{
  "n_layer": 8,
  "d_model": 512,
  "n_head": 8,
  "n_kv_head": 8,
  "head_dim": 64,
  "d_mlp": 1536,
  "vocab_size": 32768,
  "activation": "swiglu",
  "norm": "rmsnorm",
  "norm_place": "pre",
  "norm_eps": 1e-05,
  "positions": "rope",
  "rope_base": 34900.0,
  "rope_fraction": 1.0,
  "qk_norm": false,
  "attn_scale": 0.125,
  "bias": "none",
  "tie_embeddings": false,
  "parallel_block": false,
  "extras": ["capped logits"],
  "init": "normal",
  "init_std_qkv": 0.0242,
  "init_std_o": 0.00604,
  "init_std_up": 0.0242,
  "init_std_down": 0.00349,
  "optimizer": "muon_variant",
  "lr": 0.0107,
  "lr_mult_qkv": 0.4,
  "beta1": 0.95,
  "lr_head": 0.00705,
  "grad_clip": 1.0,
  "warmup_steps": 200,
  "schedule": "wsd",
  "decay_fraction": 0.847,
  "decay_shape": "linear",
  "final_lr_fraction": 0.0,
  "batch_tokens": [65536, 131072],
  "seq_len": 1024,
  "doc_mask": true,
  "train_tokens": 954400000,
  "steps": 10195,
  "dataset": "wikipedia_en"
}
MLP neurons of a small language model. Each row is named by its layer, matrix (gate and up: input weights; down: output weights) and neuron, and shows model dimensions 128-223. Each number is 128 + 24 x the weight over its row's rms, rounded and kept within 0 to 255. A neuron's up and down rows have the sign that makes its largest values positive.
After each neuron's rows, "fires after" lists the tokens most often just before its 100 highest values on Wikipedia text that the model never trained on.

L2.gate1196 [152 134  98  98 114 102 137  52 126 122 105 111 107 136  90 148 149 167 147 133 132 151 108 125 103 112 164  91 114 160 117 119 134 160 129 164 148 148 107 109  89 107  82 136 133 136 135 128  79  98 141 139 147 148 125 149 110 109 139 134 129 169  75 115 161 148 131 136 132 179 109 129 132 114 148 123 165 107 128 159 143 130  87 123 130 156 138 154 151 131 122 116 105 109 129 174]
L2.up1196 [145  94 129 101  95 132 111 100 159 116 128  95 128 154 160 146  97  95 103 132 144 185 100  96  89 107 157 122 182 122 130 108 136 138 123 155 160 123 118 132 102 109  78 132 169 106 144  95 119 151 100 111 149 127 157 143 139 140 144 133 130 143 127 116  92 118 159 151 137 141 110 121 123 106 137  93 129 144 152 155 101 145 131 144 101 133 124 152 158  99 107 140 131 148  98 141]
L2.down1196 [100 138  94 137 116  83 103 129 150 102  93 138 121 171 130 112 133 163 107  87 132 111 151 105  91 124 169 139 129 111 101 120 111 135 103 103 147 120 147  86 119 127 167 118 117 128 131  93 127 151 160 151 155 136 154 160 114 112 146  98 101 128 106 155 137  93 139 199 117 124 158 131 127 143 170  96 133 101 180 144  97 126 111 150 136 142 147 159 114 104 110 155  79  93 127 110]
fires after: " the", " The"

L2.gate1448 [138 126 136 127 119 116  79 165 169 127 163 134  91 128 161 134 152 177 149 135 124 151 102 124 150  98 157 146 161 211 147 133 109 132 149 134 140 121 137 120 146 168 104 166 167 133 134 129 150  84  96  96 114 180 106 117 126 139 131 113  97  99  76 133 122 136 108 109 188 111 130 133 121 136 132 136 131 134 136 122 110 153 146 141 112 148 153 148 174 115 155 124 111  96 153 173]
L2.up1448 [149 108 124 126  93  93 135  63 140 114 137 117 116 130 126 162 113 156 152 104 105 161 111 156 137  83 143 135 131 100 119 153 158 150 108 160 121 128  91  98  80 158  73 137 112 124 144 124 110  97 129 121 125 125 135 171 114 135 146 120 129 150 118 165 113 160 129 163 139 118  87  92 119 135 126  92 128 111 128 126 143 133 135  83 154 132 175  78 150 128 146 142  94 137 136 112]
L2.down1448 [109 132 159 121 162 104  59  70  91 125 125 151  95 138 152 109 162 218 128  78  84 162 151 107 135 127 141 116 121 140  73 132 135 118 127 141 156 125 113 199 113 132 152 104 135 104 129  84 147  95 121 125 140 123 129 109 128 164 105 111 139 120 135 136  97 140 135 138 159 135 124 109 101 149 120 103 130 153 162 100 128 129 122 125 108 121 179 126 120 111  75 106 114 110 151 154]
fires after: " ", "|", "\n", "-", " 2", "\n "

L2.gate202 [124 136 144 141 153 153 179 136 132 101 132 167 175 132 130 137 130 137 121 157 110 125 118  88 129 179  98 118 130 111 154 168 130 149 141 139 146 111  85 136 120 133 104 111 160 131 139 145  95  96 119 134 118 118 130 139  98 121 169 128 115  49 139 105 143 148 145 138 127 162 161 150 144 171 106 110 118 129 154 112 113 126 103 157 129 151 142  94 134 124 187 110 118  97  84 113]
L2.up202 [148 155 167 136 167 133 127 176 162 184 137 161 190 172 134  96 111 129 120 159 108 147 110 140 139 135  81  80 137 133 151 161 122 127 141 120  73 154 131 105 144 141 126 111 137 153 137 146  98  90 139 138 123 124 131 137 103 110  57 139 113 104 143  93 160 166 137 114 127 149 115 127 134 124 151 149 110  71 150 133 129 157 118 125 149 124 154 138 153 159 140  98 118  74 103 160]
L2.down202 [126 127 123 147 111 152 109 140 145 158 127 135 105 122 144  91 151 165 107 158 107  99 161 108 126 113 107 163  72 128 125 130 118 137 166 128 122 117 122 140 170 143 121 105 121 114 127 148 124 129 149 138 145 166 121 199 111 139 145 108 132 171 126  89 169  80 179 104  81 122 125  87 153 129 126 104 186 119 132 114 122 156 150 140 156 109 107 115 130 160 129 125 122 127 133  85]
fires after: " (", " \"", "-", "/"

L2.gate567 [108 138  98 109 172 122 101 128 130 115 146 133 130 100 118 126 132 157 118 130 120 116 106 120 129 122 113 115 113 142 157 102 154 107 105 119 119 118 110 103 156 116 154 170 117 136 122  75 140 169 109 132  95 142 173 102 124 104 123 153 164  86 152 117 125 175  95 110 138 120 117 139 140 119 140 141 139 130 134 132 151 135 130 118 106 110  96 128 142 120 133 169 159 135 116 116]
L2.up567 [131 115 101 172 146  65 110 105 167 192 144 154  96 136 122 141 118 136 165 113 134 136 110 128  85 104  81 127 149 151 110  97 114 186 104 142 119 108 129 119  96  96 135 152 166 124 134  57 164 154 126 162 155 106 112  86 158 157 132 130 152 119 143 125 118 153 124 131 118  94  88 143 165 104 136 112 141 150 183 144 143 149 127 135 115 121 133 102 137 131 102 168 185 100 119 170]
L2.down567 [113 164 109 177 109 161 140 146 148 142 146 152 110 133 157 134 114 145 138  75 107 142 130 161 120 146 153 103 124 145 120 148 149 140 161 101 139 132 135 122 109 108 147 140 161 138 115 116 177 116 161 187 136 175 108 110 133 146 101 119 124 151 132 118 153 130 148  73 119 126  90 133 144 139 136 128 167 148 126 141 124 217 127 143 120 122 113 114 112  95 114 135 110 102 126 105]
fires after: "\n", "′", "-"

L2.gate1523 [150 179 198 130 143 141 146 154 142 129 134 151 120 119 111 125 141 122 132 109 127 179 145 132 145 151 116 108 102 115 161 124 138 144 165 116 143 113 117  92 125 137 100 165 181 139 139 132 141 127 118 118 162 111 139 171 133 170 166 110 131 107 155  79 151 117 156  99 100 123 155  91 163 139 113 107 130 149 132  89 118  99 164 130 148 148 112 129 178 177  85  86 123  82 138 137]
L2.up1523 [117 129 126 132 139 119 171 129 148  94 112 124 130 150  45 134 128 133 172 140 137  86 128 123  71 123 114 139 154 118 167 117 125  96 133 119 130 144 145 114 143 131 107 111 129 124  38 168 113 122 142 132 152 132 142 135 168 127 141  94 109 149 110 130 135 134 127 105  86 106 148 144 147 144  97 166  86 128 136 130 156 110 125 109  65 151 134 169 141 146 130 114 119 151 126 148]
L2.down1523 [149 162 122 102 131 148 117 114 142 156 110 154 103 109 128 127  91 131 113 169  88 114  91 117 138 136 111 153 121 103 147  96 149  94 136 103 143 132 158 142 104 159  91 141 112 119 137 114 106 118 161 139 159  84 135 114  98  84 143 128 110 168 131 114 112 127 125 114 109 122 123 109 141 133 111 110 128 120 121 121 148 153 116 176  84  90 126 139  85  88 115 127 123 136 108 170]
fires after: " (", " \"", "-", "en"

L2.gate281 [150  90 138 145 119 118 132 122 135 125 138 171 167 110 148 106 126 131 105 167 125 108  69 118 156 121 151 120 136 127 132 118 130 139 136 123 151 138 114 108 146 105  89  87 187 157 119 146 158 133 121 136 149 127 106 125 179 143 159 157 139 128 121 143 145 150 142 152 141 115 117 126 117  87 126 113 152 122 144 116 106 131 169  99 127 124 102 122 164 112 166 120 101 161 150 100]
L2.up281 [148  96 124 149 153 139 122 138 166 169 102 108  79 109 126 144 172 139 140 129  79 150 135 145 109  80 164 120 139 134 137 113 155 151 130 154  86 171 129  80 100 121  86 116 121 107 119 120 158 106 153 145 166 125 109 157 147 128 121 139 149  68 143 109 100 103 140 166 146  96  81 151 161 117 155 164 137 177 127  74  97 136 136 161 112 181 167 118  98 103 201 135 173  79  97 144]
L2.down281 [145 121 163 101 154 146 136 131 124 125 127 160 156 114 138 126 102 122 136  80 132 110 119 110 160 174 125 109 117 116 138  94 155 106 141 125 114 151 115 107  87 114 115 129 118 155 103 135 116 147 131  90 159 122 137 140 121 148 149 131 133 147  77 102  94 106 102 177 142 148 144 148 163 163 128 106 128 157 154  73 110 116 157 135 179 130 170 159 128 140 143 134  94 137 109 135]
fires after: "|", " a", "\n", " 1", " No"

L2.gate1487 [147 112 137 148 135 150 123 141 132 105 113 170 106 118 152 160 135 129 154 147  73 156 118  97 101 171 174 118  93 119 133 132 157 124 120 155 114 121 133 119 129 144 109 133 136 111  78 134 146 115 119 164 110 159 103 139 119 116 117 165 104 128 163 136  85 113 156 108 115 139 100 131 111 154 169  68 127 111 103 117 113 143 131  82 175 131 107  79 112 116 164 163 125 154 145 169]
L2.up1487 [139 107 114 129 104 135 123 132 133 140 140 140 129 135 123 135 127 136 133 138 147 113 105 122 102 169 133 171 121 141 136 128 119 105 129 132  92 159 122  98 115 152 132 126 111 128 144 127 139 105 138 106 167 130 105 160 183 100 172 104 115 112 135 130 137 144 140 116  91 145  92 169 152 145 132 122  96 122 121 150  98 130 118 105 110 143 124 136 160 126 118 115 123 114 125 129]
L2.down1487 [ 99 121 112  95 144 143 143 153 102 119 137 166 128 123 129 152 151 162 150 153 146 159 126 117 143 134 177 126 133 107 131 158 124 129 109 128 138 124 144 130 136 159 151 143 155 126 116 113 119 149 129 115 142 159 152 130 114 168 159 135 116 155 151 115 123 116 102 117 120 138 107 135 151 134 155 134 109  99 148  73 125 139 138  91 163 180 120 121 121 138 157 140 162 157 161 114]
fires after: " the", " The", "'s", " their", "The", " his"

L2.gate150 [125 138  93 145 108 106 118 135 153  64 101 100 167 166 136 121 156 121 120 125 104  90 141 106 160 110 120 115 100 105  92 143 155 117 112 115  99 139 145 140 140 128 133 147 113 129 130 132 107 110 153 121 129 118 126 118 142 141 130 141  91 124 128 145 123 102 146 108 154 130 116 118 143  72 152 125 128 116 139 106 153 104 126 169 136 101 126 159 128 150 134 140 137 146 132 123]
L2.up150 [151 154 132 148  94 201 150 117 126  99 133 128 172 125 126 148 119 137 148 138  79  36 101 120 149 128 137 120 116 142  87 132 147 148 120 131 120 117 117  96 146 141 144 140 124 135 157 123 149 116 126 162 142 115 164 108 142 202 124 161 136 107 130 128 140 131 134 102 167 126 117 131 109 124 144 141 108 165 163 130 118 137 135 104 138 136 165 128 132 152 156 148 125 102 114 102]
L2.down150 [130 131  78 135 176 111 114 144 115 157 128 145 108  70 119 140 172 148 117 137 102 146 133 120 134 120 164 175 141 112  94 134 138 139 152  97 151 152 134 124  98 151 122 125 113 104 148 107 127 137 169 138 152  99 126 168  96 135 175 110 131 104 119 150 143 164 125 160 120  96 118 131 153 129 165 125  98 114 101 131 110 163 141 123 127 143 134 173 146 126 171 112 135  91 126 105]
fires after: "\n", " |", " 978", " (", " co", " \""

L2.gate1423 [119 158 146 150 121 110 121 159 121 146 122  98 112 111 166 108 129 124 143 104 143 143 142 142 118 141 140 107 115 156 121 174 140 132 135 138 110 112 108 149 131 100 112 122 173 103 103 133 156  91 119 145 132 111 148 145  72 120 161 114 138 136 147 138 133 100 118 132  98 148 120 109 110 177 124 127 115 113 124 102 114 152  84 130  89 143 115  93 167 141 137 102 138 141 150 108]
L2.up1423 [129 108 147  84 122 101 135 115 169 152 106 103 119 122 136 111 129 160 139  99 135 131 155 145 124 189  87 115 126 153 103 158 155 127 149 142 134 117 126 118 107 112  91 138 151 132 122 131 142 103  93 184 171 159 156 168 106 110 105  65 180 142 151 124 105  87 123 129 121 124 121  94 167 145 190 121 129 107 124 114 141 146 122 111  90  77 121 168 113 115 114 104 139 115 134 103]
L2.down1423 [148 125 159 120 123 161 142 112 109 140 140 147 111 119  87 120 153 151 167 159 112 130 150 156 141 158 122 172 127  88 108 108 123 111 146 153 130 120 155  78 148 109 120 165 105 133 152 147 138 119 154 176 124 169 143 127 105 125 154  84 121 113 109 105 118 145 105 121  82 103  75 118 147 120 118 116 117 104 133 149 115 147  96 150  96 133  86 153 104 187 150 137 149 112 125 171]
fires after: "-", " (", " \"", " ", "/"

L2.gate613 [124 163 158 123 115 170 117 134 159  84 149 156 127 133 161 116 116  86 179 168 122 171 174 145 128 139 154 164 152  98 120 148 152 154 206 183 101 101 132 112 118 144 119 146 168 135 138 104 155 121 126 120 100 100 103 196  81 135 145 102 118 110 117 112 171 120 145 165 100 146 187  98 158 138 147 111 157 178 124 115 112 157 150 185 142 156 165  99 113  89 112 109 113  69 125 125]
L2.up613 [167 143 128 138 127 137 156 120 123 108 126 167 107 105 166 112 158 116 137 120 113 158 154 120 117 138 118 176 118 140 117 121 163 157 154 122 105 104 125 125 110 139 107 169 144 116 167  85 127 139 123 107  76  85  84 132  90 118 162 147  97 144 167 107 155 121 140 113 130 167 139 108 151 127 105 125 168 148 183 164  65 124 103 123 124 109 117 109 112 115 120 135 144 121 134 160]
L2.down613 [155 138 124 172 130 119 128 163 115  94 132 135 133 133 141 102 112 113 117 141 177 115 133 137 164 141 115 132 113 107 102 142 128 136 119 113  91  88 110 149 131 106  88 174 145 167 179 171 128 137  98  82  90 126 164  99 114 133 129 118 155 111 161 122 163 141 123 123 133  95 135  99 150 126 131 155 147 141 113  99 159  99 124 122 132 138 125 168 100 169 119 141 124 129 116 136]
fires after: " (", "-", "/", "\n"

L2.gate1258 [178 131 138 133 139 153 103 105 131 104 105 113 110 193 130 183 152  97 160 119 126 157  97 132 123 114 164 164 123 121 104  91  99 129 145 110 113 159 121 130 124 124 131 121 136 139 145 149 147 143  96 126  88 147 104 161 129 164 121  90 116 105 114 151 151 104 111 126  76 130 112 125 190 151 135 130 142 135 188 142 156 123  81  88 119 107 129 120 139  82 147 148 133 178  92 136]
L2.up1258 [148 122 118 167 145 102 107  54 128  82 123 141 129 135 114 145 153 144 135 126 102 120 111 138  95 137 150 122 136 198 130 157 103 125 149 127  95 132  93 143 146 111 129 114 129 108 153 115 159 139 132 139 167 134 113 115 157 120 116  99 118 140 131 156 124 106 158 128 144 127  92 120 100 119  92 140 137 111 150 133 112 130  96  70 125 105 136 114 145 104 117 135 147 118 119 124]
L2.down1258 [151 157 113 124 138 127 161 159 146 145 145 167 104 134 120 155 171 112 124 140 144 162 136 125 136  98 147 139 144 111 116 128 159 127 146 115 132 136 120 152 151 103 112 138 117 127  97 158 128 125 128 178 137 117 141  82 150 144 159 167 130 163 160 142 169 122 129 123 116 116 147 113 131  98  94 120 104 128 105 104 155 137 119 103 120 160 143 120 153 110 117 128 139 149 149  92]
fires after: " the", "'s", " of", " a", " his", " an"

L2.gate617 [122 118 137 115 101 126 141 173 135  62 146 133 132  90 153 107 146 129 122 143 110 159 148 157  98 103 139 100 150 132 163 135 127 131 160 101 130 118 155  93 154 124 148  61 112 118 135 149 156 162 134 109 118 122 121 126 137  91 186 109 122 167 122 159 147 116 133 148 117  85 112  77  96 129 129 110 132  98 137 146 108 156 121 106 118 141 110  78 130 157 104 131 126 114 183 132]
L2.up617 [156 153 157 164  76 159 105 126 118 143  85 135 114 103 154 130 107 139 147 100 120 111 140 143 146 103 153 156 149 188 110 130 163 131 150 121 144 148 129 114 144 156 139 123 134 138  95 133 165  98  92  78 137 167 138 138 125 129 185 123 134 138 116 116 155 149 103  84  78  73  90 114 168 118  64 144 139  94 125 143 147 123 115 140 142 118 109 118 140 158 153 117 143 109 124 122]
L2.down617 [146  98 104 173 122 131 165  80 135 127 149 121 123  89 147 137 133 105 124 118 147 115 169 159 113 145  96 120 131 142  76 136 144 112  99 142 136  79 154 116 159 161 144  84 152 108 161 149 143 110  91  86 149 170  85 112 106 129 129 119 103 121 142  94 124 112 104 117 150 146 139 141 139 149 166 148 127 130 132 102 124  91 119 176  95 108 143 112 127 131 134  81 114 173 136  77]
fires after: "\n", ".", "|", ")", "=="

L2.gate264 [110 132 162 103  76 116 102 135 154 107 150 169 150  80 205 117 186 120 140 118  71 101 145 109 141  97 150 151 106 182 136 124 153 150 114 105 126 163 123 152 147 119 111 148 129 101  99 139 152 108 122 108  83  88 147 118  99 174 107 119 179 113 127 142 135 167 110 108 117 101 111 100  90 134 136 117  99 160 144 137  96 101 103 161 155 137 139 132 153 107 133 165 163 110 131 140]
L2.up264 [136 118 140 113 163  87 115 149 128 143 140 176 123 109 143 144 147 106  58 139 130 126 153 128 106 127 136 106 129 118 105 136 134 133 176 123 108 100 136 129 126  67 117  96 147 112 132 125 125 142 158 125 147 125 125 164 141 104 169 134 159 122 125 127 156 161 119 100 103 115 144 131 150 105 120 139 146 129  97 159 104 128 122  92 152 123 123 143 117 128 144 124 152 143 115 190]
L2.down264 [138 148 107 143 141 172 159  84 149 108 169 147 154 156 165 115 140  99 133 114 127 122  97 135 158 121 150 116  82 126  89 105 178 155 160 107 118 141 116 114  98  96 156 107 143 133 107 124 146 149 127 186 169 137 124 130 111 143  70 135 143 170 165 134 124 155 113 111 120 115 138 126 134 146 118 135 133 169  80 147 140 129 147 167 119 126 108 140 125 140 127 150 108  91 128 137]
fires after: " is", ")", " was", "\n", ","

L2.gate1488 [126 131 154 157  92  79  91 158 159 121 103  88 163 102 113 122 143 101 155 156 112 134 159 119 155 106 147  94 143 154 124 153 126 141 136  99 117 131 148 153 153 166 123  95 112 134 133 135 101 138 114 123  99  85 197 131 113 136 115 149 117 134 157 128 154 138 103 126 123 118 122 174 137  91 144 113 106 126 164 115 132 121 114  80  94 103 116 135  70 139 115 108 124 109  89 152]
L2.up1488 [101 130 165 139 110 143 122 129 122 160  77 115 103  70 119 149 112 154  90 106 111 102 167  97 165 162 121 114 115 126 106 133 139 122  82 135  84 161 146 114 118 124 111 134 153 102  97  98 140  95 145 127 132 119 109 126 113 142 134 119 120 125 147 113 134  95 142 126  97  97 169 143 173 148 130 135 126 159 136 108 143  94 135 136 135 144 125 184 155 141 117 113 151 160 175 121]
L2.down1488 [126 143 131 118  78  82 119 149 157 141 158 118 159 138  68 141 163  91 105 152 130  97 100 112 105 118 121 147 139 152 163 131  96 151 138 134 155 161 139 142 170 128 103 147  89 129 128 139 119 123 149 137 165 110 123 125 130 107 111 185 122  97 132 184 142 124  93 102 130 104 102 110 152 124 106 121  73 141  82 110 189 119 152 141  98 148 147 120 117 131 116 137 173 130 117 147]
fires after: "-", "\n", " Al", " \"", " (", " re"

L2.gate581 [128 126 138 144 139 111 135  87 127 158 151 141 154 139 123 125 130 113 105 155 118 130 114 165 167 126 117 114 154 126 145 123 132 167  96 156 149 114 114 105 116 114 124 100 161 168 119 155 110 104 147 163 148 138 126 177 112 121 132  66 107  96 142  98 130  86 102 120 146 147  99 132 153 171 185 126  99 133 147 158 160  76 128 157 105  76 179 139 121 106  77 138  99 159 120 132]
L2.up581 [ 90 146 157 138 155 114 125 161 134 138 149  93 133 148 105 194 159 150 143 119 123 112 123 145 129 170  86 112 136 157 118  86 147 112  92 135 131 134 156 166 136  72 114 119 145 110 145 143  97 131 128 107 113 148 118  98  91 182 110 129 110 165 145 134 153 116 146 123 123 101 132 113 140 158 129 107 157 114 150 131 114 173 137  90 160 177 109 151 158 141 109 137 114 130  99  97]
L2.down581 [121 113 163 140 138  94 130 122 189 156 133 122 138 139 121 135 125 119 152 168 144 164 142 108 125 122 120 147 188 138 215  96 135 150 113 146 116 112 120 141 172 116 149 148  97 148 135 107 106 128 125 131 116 124 158 138 132 122  95  83 129 124 138 149 131 127 132 124  99  81 108 134 134 130 109 111 150 145 131 155 137 127 134 125 145 131 131 117 156 167 129 139 105 131  66 154]
fires after: " on", " in", " to", " had", " during"

L2.gate895 [150 161 137 139 126 113 161  98 149 137 138 149 127 117 104 110 128 124 137 132 116 127 189 127 127 174 122 118 122 135 149 150 170 126 121  82 157 145 138 135 117 128 148  62 161 151 131  88 120 123 113 109 148  99 103  83 117 115 137  70 121 157 149 115 123 137 123 153  99 146 148 109 109 132 134 136 142 136 137 110 145 110 153 132 152 113 107 128 106 133 107  95  67 127 168 177]
L2.up895 [127 128  99 115 133 130 103 117 114 105 111 118 115 117 111 122 140 101 166 165 141 151 159  95 116 120 138 110 119 124  78 147 120 111 131 121  43  93  93 171 168 122 114 151 126 117 131 116 136  91 120 121 108 143  91 107 109 155 124 157  89 108 112 106 145  63 123  89 116 158 100 162 128  99 142 135 119 145 140 134 124 115 186 104 103 142 134 158 136 140 110 152 108 109 134 155]
L2.down895 [127 128 150  92 107 113 151 111  95 116 159  85 117 155 116 139 119  71 114 138  96 157 164 163 162  98 134 106 121 132 118 183 101 145 128 100 101 134 120 128 135 156 133 128  92 136 134 118 113 116 123 148 161 176 114 140 129 124 123 130 170 162 141 128 116  95 122 136 165 108 109 137  88 100 100 145  91 123 147 127 155 106 125 147 143 113 123 140 122  97 186  93 151 129 116 131]
fires after: " (", ",", " +", " |", "\n", ";"

L2.gate657 [170 137 192 122 131 165  99 114 119 145 111 149 119 112 105 118 105 139 133 127 132  99 159 132 109 172 127  99 129 120 143 140 139 148 131 115 111 104 132 130  97 126 130 120 121 157  96 132 108  87 187 118  88 100 129 128 105 128 101  94 113 134 121 133 138 144  99 136  98 103  82 119 146 114 135  87 120 104 137 134 174  78 126 117 104 127 122 126 178 136 147 123 141 129 117 120]
L2.up657 [126 116 177 156 112 106 147 163 135 172  96 169 135 149 114 175 125  87 129 138 150 170 121 115 120 139 114  89 186 126 110 110 130 161 120 140 180 178 119  86 118 140 106 125 107 161 141  90 106 120 123  88 119 140 154 189 136 187 107 117 127 114 121 139 122 112 124 129 163  97 112 139 131 126 125 147 119 117 140 158 181 156  89 113 153  75 152 118 128 180 136 142 172  78 113 110]
L2.down657 [136 129 139 123 129 158 161 115 134  97 130 122 163  58  77 136 142 120 119 117 143 210 111  68 121 120  99 103 153 155 139 152 131 121 148 112 148  49 130 101 132 155 151 143 115 124 141 164 137 156 128 112 120 136 115 120 136 127 122 125 127 108 147 136 131 144 130 116 133 119 136 152 136 138 117 135 112 132 130 117 140 166 106 119 132  87 125 109 101 173 147 137 105 159 167 101]
fires after: " in", " and", " to", " but", " under", "to"

L2.gate405 [152 131 116 112  93 153 146 180  93  79 114  92  80 130 120  87 132 160 123 135 134 137 145 150  99 170 105 186 129 134 172 104 123 157 103 109 134 146 120 126  88 131 123 102 139  77 111 143 153 129 163 123 160 104 121 150 154 108 163 115  96 162 140 177 111 147 133 143 110 137 113 134  98 137 151 122 120 143 147 140  96 136 164 109 109 151 146 155 154 131 159 101 101 125 113 162]
L2.up405 [161  84 160 175 122 155 116 143 148 122  78 113 130 127 129 119 150 135  83 109 162 155 158 146 150 135 141 130 167 121 135  98 130 133 115 147 110 167 191 112 148 105 125 148 115 155  87 100 101 130 139  90 115  82 145 140 155 154 112 131 135 123 175 187 147 116  95 108 171 101 123 135 110 113 139 101  95 163 147 124 115 134 143 146 133 122 104 149 133 114 144 163 136 137 116 140]
L2.down405 [101 106  99  95  83 163 124 118 114 136  72 126 134 130 133 110 144 143 152  82 120 137 153 148 150 126 154 137 146  94 143 151 100 144 164 138 146 123 187  89 112 136 134  95 113 145 111 115 116  85  70 113 143 152 155 159 113 112 174 140 142 105 117 150 138 104 101 149 141 122 122 174 143  74 116 161 119 132 111 125 133 174 156 136 166 150 121 131 137 108 101  99 115 135 134 137]
fires after: "\n", "==", " 2000", " =="

L2.gate501 [ 87 117 149 143 182  98 125 119 104 116 111 160 133 126 151  89 115 143 148  85 121 140 160 124 127 112 113 130  96 101 131 122 173 177 143 131 130 103 172 176 134 136  83  87  94 131 108 119 149 129 121  89 146 113 103 131 146 139 144 145 102 145 128 162 153 108 104  89 139  88 124 127 111 128 148 111 157 163 141  91 140 124 127 134  94 148  96 121 109  99  98 125  77 158 103 131]
L2.up501 [ 87 138 135 133  88 103 123 168 117 149 138 136 130 143 140 140 113 103 114  79 141 123 118 104  98 143  92 134  82 126 166 151 121 125 141 131 145 112 157 139 100 124 124 113 140 129  95 108 127 111 163 119 150 170 131 119 142 148 130 165 117 140 145 124 147 100 119 107  84  92 137 153 104 112 128 135 148 130 134  99 135 128 108  79  86 115 115 116 140 138 122 153 130 109 131  87]
L2.down501 [161 123 129 134 112 145 132  92 131 137 151 156 143 112 152 143 148  81 124 140 172  90 122 129 157 141 133 131  75 121 108 126 105 102 119 167 155 131 141 194 110 128 102 154 137 141 106 141 104 121 122 148 154 142 113 110 130 129 128 144 125 138 171 120 124 144 159 134  97 109 110 129 110  66 126 144 101 140 164 176 114 124  91 109 169 131  94 138 141 160 128 147 158 131 150  98]
fires after: ".", ",", "-", " |", "===", "\n"

L2.gate1410 [140 143 123 154 120  95  92 166 120 118 132 121 107 134 149 122 106 112 115 103 104 142 125 164 122 114 156 190 125  86 185 103 135 113 114  97  90 123 141 121 128 134 173 113 131 159  98 118 165 165  83 152 166 146 140  97 130 140  97 130 131  87 112  96 127 103 108  92 137 144 166 136 131 117 142 136 169 118 152 116 130 153 153  80  97 179 131 118 133 124 110 154  94 141 137 102]
L2.up1410 [146 139  83 166 101 118 100 127 145 134 177 114  80 139 141 119  87  92  99  94 126 126 139 133 101 137 165 158 144 106 168 113 104 131 144  91  94 142 153 113 114  87 189 113 131 157 122 125 108 140  83 128 189 117 121 116 135 124  80  91 121 111 137 162 156 153 118 134 127 136 132 139 140 119 157 133 145 161 133 152 103 155 148  89 108 154 153 115 146 138 116 134 135 118 102  98]
L2.down1410 [161 122 120 151 110 134 131 104 124 139 142 112 115 148 117 130 112 141 121 159  90 111 110 112  52 107 125 143 161 145 118 125 110 145 101 117 104 148 161  97 147 122 173  93 152 124 166 108  88 128 156 116 144 119 158 134 132 141 104 159  76 143  81 106 151 119 158 127 156 124 108 143 155 161 140 110 110  84 149 135 140 124 134  93 172 152 125 136 145 151 134 110 132 110 150 166]
fires after: "\n", "=="

L2.gate1409 [189 163 130 137 114 125 163  60 130 119 171 144 124 115  64 126 127 127 152 171 115 116 137 128 115 119 142 107 166 153 163 114 124 182 107 100 100 128 106  93  78 128 133 125 142 127 136 141 126 158 110 115 138 115 131 145 146 138 174  99 102 107 163 134 108  99 108 139  80 142 100 133 149 152 147 135  89  98 117  99 138 100 122 148 135 179 175 120 170 129 149 128 124 135  99 158]
L2.up1409 [109  97  69 132 153 108 114 117  92 124 102 141 152 118 123 157 124  75 146  79 113  97 101 133 126 128 122 118 167 103 152 141 131 144 138 130 145 158 112  81 155 132 157 124 107 149 148 150  99 136 148 103 119  92 151 109 130 153 154 140 142 108 151 128 130 119 137 141 154 157 131 150 133 142 141 140  83 120 141 182 136 103 157 116 128  95  96 149 133 157  74 123 102 220 124 132]
L2.down1409 [144 134 120 152 166 106 138  89 130  76 149 155  87 191 142 120 124 126 153 101 174 104 102 158 184 136 124 165 157 129 127 156 115 147 114 120 148 130 120 133 154 146 118 150  84 139 119 112 104 171 129 135 144 134 103 133  98 147 110 157 110 108 129 143 133 112 130 157 149  96  90  98 124 157 142 143 124 105 158 138 120 103 130  76 136 118 151 157 126 133 108 101 113 147 136 134]
fires after: " the", " K"

L2.gate861 [106 114  91 143 103 110  63 114 156 127 127 177 133 160 155 125  99 135 154 182 141  77 127  94 153 139 101 122 139  94  66 132 105 148 150 148 137 112 136 109 144 154 174 128 116 134 116 118 110 101  91 121 122 155 178 137 127 104 116 153 111 159 112 100 109 129 100 126  88 130 138 116 122 135 149 149 135 115 183 123 150 170 179 122 112 131 141 146 156 105 109 146 126 150 136  98]
L2.up861 [126 164 120 171 115 139 159 133 126 154 108 122 139 116 118 165 118 121 104 130 149 127 101 137 182 176 112 108 148 116 127  94  99  89  93 118 154 121 124 115 135 112 131 153 154 130 148 137  93 158 104 128 139 121 113  96 136 115 106 114 132 105 133 128 113 127 151 180 109 160 149 172 132 142 149 126  99 136  97 106 114 143 104 137 123  88  76 114 166 135 155 125 125  88 151 131]
L2.down861 [ 97 116 165 167 161 105 109 120 102 139 112 106 124 132 163 131 148 172 154 117 135 147  99  85 122 112 150  99 146 118  99 110 136 112 111 133 127 137 125 112 116 153 125 115 110  76 136 158 122 125 142 143 145 150 142 116 119 140  97 157 122 107 102 115 121 144 121 134 105 150 117 141 118  95 117 138 101 171  95  74 113 142 166  90 103 144 113 134 112 118 120 152 146 137 110  92]
fires after: "==", "\n", "-", "p"